Weights of a small GPT-style language model, trained from scratch on English Wikipedia: width 160.
MLP neurons of a small language model. Each row is named by its layer, matrix (up: input weights) and neuron, and shows model dimensions 0-95. Each number is 128 + 32 x the weight over its row's rms, rounded and kept within 0 to 255. Numbers have three digits each.
After each neuron's rows, "fires on" lists the tokens most often at its 100 highest values on Wikipedia text that the model never trained on; "fires after" lists the tokens most often just before its 100 highest values on Wikipedia text that the model never trained on.

L10.up70:073106148069079076113156073121100103172131154125115117165071124128155157149107120122141089154199100158171102123191128144170118165134077141173149192110109165147119167064131099114119126150111152113094119109160095172107130096131132040109143114105070111039147134176130154111161114121152101098
fires on: "-", " res"
fires after: "|", "-"

L4.up416:113106129154142124138120148186126182133093076121119133168127152116152086129089122086143095176109151155163080134148127069167093112113156114154091112047094082140161196097187098081176132160153151174119177124129198087121141140154129072147119173103134099093110093114094137099097152111185116129
fires on: "-", " rel", "chi"
fires after: "-", "|"

L3.up434:050148163091109124117051194112152151152086199135131150144141123085108132138161101155066093139178126162176138172136121102161092142087133168115185131154124104102154125065115106092103195129089133219198119150105113154105155124103122142090160140100134105117124175128063135144155115110147146123
fires on: "In", " over", " There", " During", " there", " around"
fires after: ".", "\n\n", "=", "\n"

L8.up621:087149156145126099040123096048141172132111141111216148111115068122101122061088114101139169115123105120179150122083150115136024133101128144114123106099175138175134139126116109157104137175100132156147167197140177158117141121119113118085163121087137143127168102141138151115081154106138127115
fires on: "born", "–", "18", ","
fires after: " ("

L4.up544:122190115128181119149109068114083164169081149149118130133093109069080070115135130119107092157174122164112125176147083141117083082106149164184124144067090150082111151145168105177167133137167117218199161132134095108139092110145132124203092085139141151115116123058117174123130150153182168119
fires on: "."
fires after: " U", " D", " W", " J", " S"

L6.up372:134119169113058182080082154076110210198101077111149116143040038061158138116174107127122117114128136143155137183142176127175112102168130157120107143135078175178151153102062099111182133159131137126129103087090099173163139184126129091161137154159113128128125172129101149138125122095060121094
fires on: "-", "0", "–", "ly"
fires after: "-", "|", " (", "+"

L6.up441:078127210093124118109116136093106182174118084101184099101141117122133154101160104059116119128138098157136120174145143111110103085163089194147113100070139177099110120154146145152134095148135130173117113103135140191133152142181150122078088173153162108103149132122159178060165133155127107123
fires on: ".", "N", ",", "P", " |"
fires after: " U", " D", " W", " T", " US", " UN"

L9.up91:131136100152154152137060155146070159159097152085126111102110122145140157163146167097139111107142149188133143144115100149204131147118096153166195117112134090131120158139091117138142147191090159120098106177167161154112050136125161131118131154164153153124144150142097163071107155109164128139
fires on: "-"
fires after: "-", "|"

L3.up538:185131160087087110151115132161127113100130127118117116102062140134170111114139143061187117144090121094130111141141103145096137085126080137166167145051089177126135201102153151151158155146148111097126116119138121126095168133157119129176118161144107179091173146121150121019106083140141107133
fires on: "=", "-"
fires after: "=", "de"

L10.up149:080062099114129075167170146119169168145182164166152124132105102096117116074150113088144106151111128155153122124198141149130150086083085184140123153084158092140098144132049040135123149150126138167125157143072136154151166095094110155062134152121132128054158087092167147140109092166158147098
fires on: "  ", "|", " main", " upper", " Elementary"
fires after: " |", " the", "-"

L3.up36:093122119069110110154092208188154145141095156135124139125147134059159104100183126090118100154163144156158172088174117141178158120129152121127162061152074153089136123131118125122159175124092145199146112123112129115132148068114147183087119193110151138123165140081090108116132098122153160072
fires on: "\n\n", " =", "History", " History"
fires after: ".", "=", " life", "ography", " History"

L10.up202:110131132149122140118172197080115107142114161148184109105117132151093113086122119096121116124214116142175145150178100102155121185173155150162158118071139127142118106137120134201124129114136114147131168136074094103111168145094063109109096126099139113151092131127107138037141130202138157076
fires on: "\n", " mal", " al"
fires after: " |", " the", "|", " a", "="

L3.up372:144085133115167108168096106094121127146132122084131118162105121119154081073159130066133160035162096156127126167118182092195162139120127163180129134124164138149062188148135113096121132085173110146131100102096167158111130185053138195118122165119159138076189128127109176114124100139102157161
fires on: "|", " which", " west", " East"
fires after: "-", ","

L8.up521:146111162071109104101117159114088183088144068145112107130142132089179150097129111139149121110088114159136184138150129131138130124112094111169102126118107164127117127197124172109182102142144183066150175094101109088129049140189148095133129196155134133108207141099137152138112099081169097108
fires on: " |", "|", "  "
fires after: "  ", " 0", "|", " 4", " 3"

L3.up524:114121128090099177116107078151090169139134127091133080183150164132157144167126132114118145103111160119168156149103124160194112141120082118039153137075109115150101133178050066130177174128160121151123121127103114060123096109170163144174134115118109096110093095153153122159127122167157126071
fires on: "-"
fires after: "|"

L3.up502:119106103100104132183060127187107157130067175069173098092092076130143114112150129081109081129135126098183163115129123093142112116135124139153126139147084106093126189117119124155142158161141172179154108141131164123163149063120104134114165142137085100101201118161153119044130082129124126098
fires on: "="
fires after: "="

L8.up565:137052106133150177099073101213139155118127140144119109112149120122142135084114123092115106046111160143132114106140137138154087143173093161103099158093072123147119188079122101150154066154147193139125094140123148175199102144156130127132177194084127077109204156102128110142141136140096133119
fires on: ":", " his", " the", " a", "s", " its"
fires after: " with", " Label", "ps", "'", " received", " |"

L10.up388:166136116137131127094115146140154125145124145089106146112138114096123127065151060105155105146136093127137180152159066074115134133093095160104117127141116139105173155158154134165122205135134152132205127168167090204134172109220170125080121131094113114075131172120158065047157176141077093117
fires on: "=", "mo", "-"
fires after: "=", " =", " God", " albums"

L9.up531:138151123135121077139116099132125080093117139088123130109094121116159129118093161065113113149125157132169095111150085089131124129098111147071178153082164120086137100117157145185128147109095157134168148126107113139145151135125149165114178141141108168142097125132159126167191132119111181180
fires on: "=", ")", " 2025"
fires after: "=", " 18", " May"

L6.up109:125060130123136129060132186137143128114071184111098133099155101065127128145114142119126096072179123121139136137176132106103145213072101178167134153089131161085159126126148063148170153116065207129157139124190131083105143092189118108089228127128099113148109131155133172116109167111167076097
fires on: "=", "s", "es"
fires after: "\n\n"

L8.up474:062098147107190182123148119132079162172134176120123132103130157134057153117127095130101152081136147130170093187156120148157099132112094159117098054126115072122108144071113121158170159128150153129156066161123168126106108129129191070114128119090118102135159108096088155093169137155155116160
fires on: "-", "ns", "ust", "uls"
fires after: "-", "A", " Rep"

L6.up65:084075131128094136031102119095105164151091124141084133108183086115118113057184159101155079108172143147116160132163127103139116151089129162143123116113117114109131184167112067094129172166109149153200168119152107149164144161199123118100153115128140112111111108160130170171199134124160144095
fires on: "="
fires after: "\n\n"

L6.up616:125159132163096038141128044097118169136132134081166081097128159115108128136139102101171098119112123150165143166116175093199109128132118121123099083117130080126101146081159095126100129174108133156132095142145179220133095169112196151145115135103135091055142132166148149096095157146166124129
fires on: "-", " place", " last", " one", " Member", "ra"
fires after: " the", "\n", "|", " 3rd", " Upper", " Port"

L10.up596:156117152088155129106111173165142145123126137100180046190141062122154111152181119104139113095120158135177110171128149112105089119094133078087168096099163176140150126111121083198130124098098100113098147151153159149098069118168152117089167167166146116099136144096144178089138147232120172141
fires on: "\n", "  ", "hi"
fires after: " |", " ("

L3.up385:123081126108053141067106092110102145099141155097120119155122112114140123193100168068155103108147098169119138132097124151140083134126150164143065117134141120092122197146102193153139122083053113109103110202144135152114153143138105127148166126159169086143136233105164100106168099097127132125
fires on: "on", " as", ":", " by", "y"
fires after: "ti", " such", " well"

L4.up174:165104089102130183131094049134080112178082150100134123110108081112197143139140160090154113186102172135166124145158100139106112143141121130191164149141102104118099142048157175168177093124124136143091117092125127102072146172187147135150170189129088084119146136174103162131138134123178127120
fires on: " as", " than", " is", " including", " especially", " not"
fires after: " such", " there", " well", ",", " more"

L9.up544:120123110113152121102161092152201124180166184110106133137081101128096111121153180103119052116132142160129149141133094061135118100038140203112121143128117155108104116104119127099146170099096146155154107147132201133189161117128117147066197126104185147140101160108148099137172116088126136077
fires on: "s", "\n", "'"
fires after: "'", "."

L4.up242:162152147074145105122090125138150138148113163099137110077128162073086129101212130065107160120159159127129148077138084160135107212180114163174169118112116145077142119122133100156132149133164119114180159167112212174197174147089194094080080131143104080107147127084094105083125090134150095147
fires on: "s", " her", "'"
fires after: "'"

L3.up463:107132123083110152076133121159153157173123172077162021189097137128062149096106132126120131147160122195132168150124071130142089183136149074147103128171164121158162135101038148122129207152092132114122126123133129138137110143119096168130104146150086077110087123138108080131107148179084117129
fires on: "ulu", ")", "/", "eri"
fires after: "ig", "s", "|", "R", " inf", " ."

L3.up505:084100125103144100083085062081092213152150105107090135139156132140145117094184088119148159116082103153152173156165118099166091164135097135077130132099162107127113110178085112132144147132124122178132124146085118123144170114132131120148143142130131052112083100160106184157101133123137114099
fires on: "-", "the", ",", "ff", "be"
fires after: "|", " (", " place", " \"", "-", "O"

L10.up524:097102159095108158149139105124095130085138148106137082089127120030148111052110133075112095063153110116160150153153148097125186128100144096095149153133106217134108194153140085087125189116154143130197168151153203095128094127145118160134156115075152116090130131092126136116143166138162126123
fires on: "=", " |", "sur", "|", "."
fires after: "=", ".", " Met", "  ", " Chile"

L6.up437:115148165127155127090158180152047178165095195147144107152099147105127114105202128094098151158184140126158151088156144149138114193095109135154126095107117149126136127146061058156140166150090131149141186189129133144109132138116148098096105119080048160089166141137087115063115129129152091119
fires on: "-", " prep", " dec", " conce", " det", " mo"
fires after: "\n", " to", " was", " being", " is"

L4.up526:101178140130135132150136116079075106144155063123099090141064036101168115066155118070144133154109088118139183226143132135127060130122086155071171116172078149167177135157128051171109192111194160135124135127111123153127158130174103069128119101136124137135150161160172128116111111156140156112
fires on: "2", "1", "-", "7", "3", "5"
fires after: " (", "\n", "{", " anti", "[", " 978"

L3.up224:154095142098153158127068113162104204096096065103166123175135113190101120089106107096112105148115084165176172110129114153139061133100139136095093135120098145157135128194129119160131074200099112187081152131152161076138110133155124124181120129135121102099109128080133145083102120140107084126
fires on: "-", "de", " belong", "ilia", " En"
fires after: "-", "|", " (", "ux"

L10.up216:072108164114126135081140125167143119138124224144152101076122137152156158128123115063124157095174168144174087156131196105105100102120077135077122109120137192181090135091076124132155112116127133110118085154160065186162157124116133110104161170111147140059104103136090143105130105139084129076
fires on: "-", ","
fires after: "|", ")", "-"

L4.up456:085133131150093119089141051090064140126083125054180079110094080127144121095140151083143086130105156120166159146112144116132101100123179099138119142114127112070135173103103111201160116138073118140173111128121169079096108135135171151128145132125143085119191116156134130103167107131116167135
fires on: "="
fires after: "=", " ="

L4.up587:152117090120117134067135042130092207160078119121106117148119103098095192140165116132085124148141128175179140123134111071132131155127122107127137075152110095180148148168085131133170110093084143153136153179191113137141152146111151123163097153118109067155155122125126140075111146127092149141
fires on: "\"", "ti", "ta", "la", "1", "li"
fires after: " (", "\n", "-"

L4.up637:113089095074150135097095222140130119121165086141156105126096138122166141113156087081123105100172122180124190103174100133123101153100095133147077143148079150129087160104161157134159145093182095146167152170109137101180173144125110175141169139097091131110147104086077102126141096090229123087
fires on: "|"
fires after: "-"

L6.up562:155138158104123106045113131175124184115099132118180090132115057136078155117149075104154135144123113111131162192156115164096060128123159118113167059096115097123130113135154082132197168091145121128089163141167133115091151070192125119117124170181118101160103082077142100116139130196167128153
fires on: "\n", ";", ",", " |", "V"
fires after: " |", " —", " 1", " B"

L4.up270:107137149095099112140141149116174156121109162114122094176128083130164098125161131042131120101203062161135160082111119062094095111039143117123143114117117137141127115152141087174156158171180171058112135199060129223127132128171110125074083135150113103115123092157154146147123107129109056140
fires on: "|", ")", " 18", "10", " released", ","
fires after: "\n\n", "\n", " was", "-", "  "

L9.up197:140157103137148110087122189166168165072097103124158111147129141166211123158115101122151157156100128182140145100148142114195094180070090150134132078110099117135136144134155111135126135146087149125137126114107134174121130111163097090128224125118097157163113102147126161074168077104154120043
fires on: " |", "|", "-", ",", " (", " rel"
fires after: "\n", " 0", "1", "4"

L9.up439:147091173125211119130143170105134190099108098107109082150138117158200111062149126109185119119177144105160123186182086091086100112128088094124109151135119112158160144183077127148173169112079162135119108196119153141135124118158120064124151155094093054116102155155106116096129112186098121128
fires on: "\n", "  ", "de", "igi", "ci", "anc"
fires after: " |", "|", " Rel", " (", " Fin", " Prin"

L10.up510:083130119122150161095100075127160150147145069083136087115155179169150168136118084111124094137122133156139090201142124100137118096115141255117153059117145097161132149116105080105158178139053106144197166111099084177165197151087141095094119115132117146114087135102107149084143121149095121098
fires on: "\n", "\n\n", "–", "."
fires after: ")", " =", ":", " 0"

L6.up248:166114141106121124132124105114057149168106117125152098117199142073142132117197104141163134105077128114157101150157130182136052133131089109151122052104158183103129143114088173133166082171154157118111153181155126099155142147140156126141139149169133121098148149132133098087166096198163141110
fires on: ",", "-", "\n", "t", "est", "  "
fires after: "p", " |", " long", "the"

L10.up220:059168142107143146161138132105145139101077094108156099102094103112166142096150096128121137108180159157144091132135112120206103149075105097109152159151121105118150150110013117110178178168134105083126088115086153144127142173117135170087201164129113120114196089132123082140098178157088167112
fires on: "  ", "-"
fires after: " |", "-", "|"

L3.up419:112094126135080144090073100189121154084134195117113109128129070085125080060162145116152088115193160072136108116187118100142092117130141120167145068152110107113189121140099083141122136141136148157138141133083175173109198100132093115143149105102099075122148136116120129089157150171162115071
fires on: "-", "ut", "ea"
fires after: "\n", "="

L10.up17:099145100110138158156110171126111120142125136135144126082152177159090176193109087137182122115153101114092145155149149125081164076104121206165103141102126126099136106085103076114146150115086154100136154116120137169111166141103155107162127144102133036047126191128112153103116044134148142076
fires on: " |", "idi", ":", "la", "be", " and"
fires after: ")", " Cle", " Cha", " Lo"

L3.up231:113126173117086118122100125124102141187142188078158122130081080142143142107099116090108132110193109147157148177124117152091077158119146156187146064149164185177138164094114134154112140163133117142187181120119085060124091114097124090127176104149139107151100203166152112101140141136116091121
fires on: "19", "In", " on", " wrote", " issued"
fires after: "–", " (", "\n", "\n\n", " focus", "="

L3.up403:144161135139110181076118191135087129147124118097194096115144091114091116135113150077226142091117137185175094112136161148166128110116124081073087134085122128057168134164088100149179175122137107105136104151141161119192107146109186056144201146106106163080131105136122109092110110143093096106
fires on: "-", ")", "g", ":"
fires after: "-", " ("

L10.up633:173108083148171119106113131143116121079134187071112124122087079075071093129134108130158119131129167160155111156101139134119116128181102164107149148150142186080139147151128103181120141104133124121171144143129130120163123093107184085156163124134138140097132089078142166131153109234141116137
fires on: "-", "s", " Ja", " men"
fires after: "-"

L3.up33:131154107114128100045087114177126060112117184125118137140127156087117146164165190043142105199148122097160108113153094173179076085173137140184181130086120151125133113178110103179141115082135155133184121117156159134102163090162123076088181137151119102134182127107103126101139099152164136080
fires on: "s", " City", " city", " Town"
fires after: "'", " the", "W"

L6.up613:149158121102091158113117126085061153175107119097160090105103153092113104150068117104123059141162120149154142135112092077155077090166105130051104176077118155105120125093103085163156195148168163139107126107114145178187088133135145130051133125124091132158110131133165126073144115143198125129
fires on: "-", "–", "avi"
fires after: "-", "|", " 1", " 2", " X", " F"

L4.up363:109184106070159110114096136157166114148127124115120068155108181146181122174169111021128056129113108158143158115100065093154086158132152178168155145064093128092089180133055184150132194144134127138150128148114149149176119163134114152137105134114112149136192086100089124106185116090117111148
fires on: "|", "-", "2", "4", "0", "5"
fires after: "-", "–"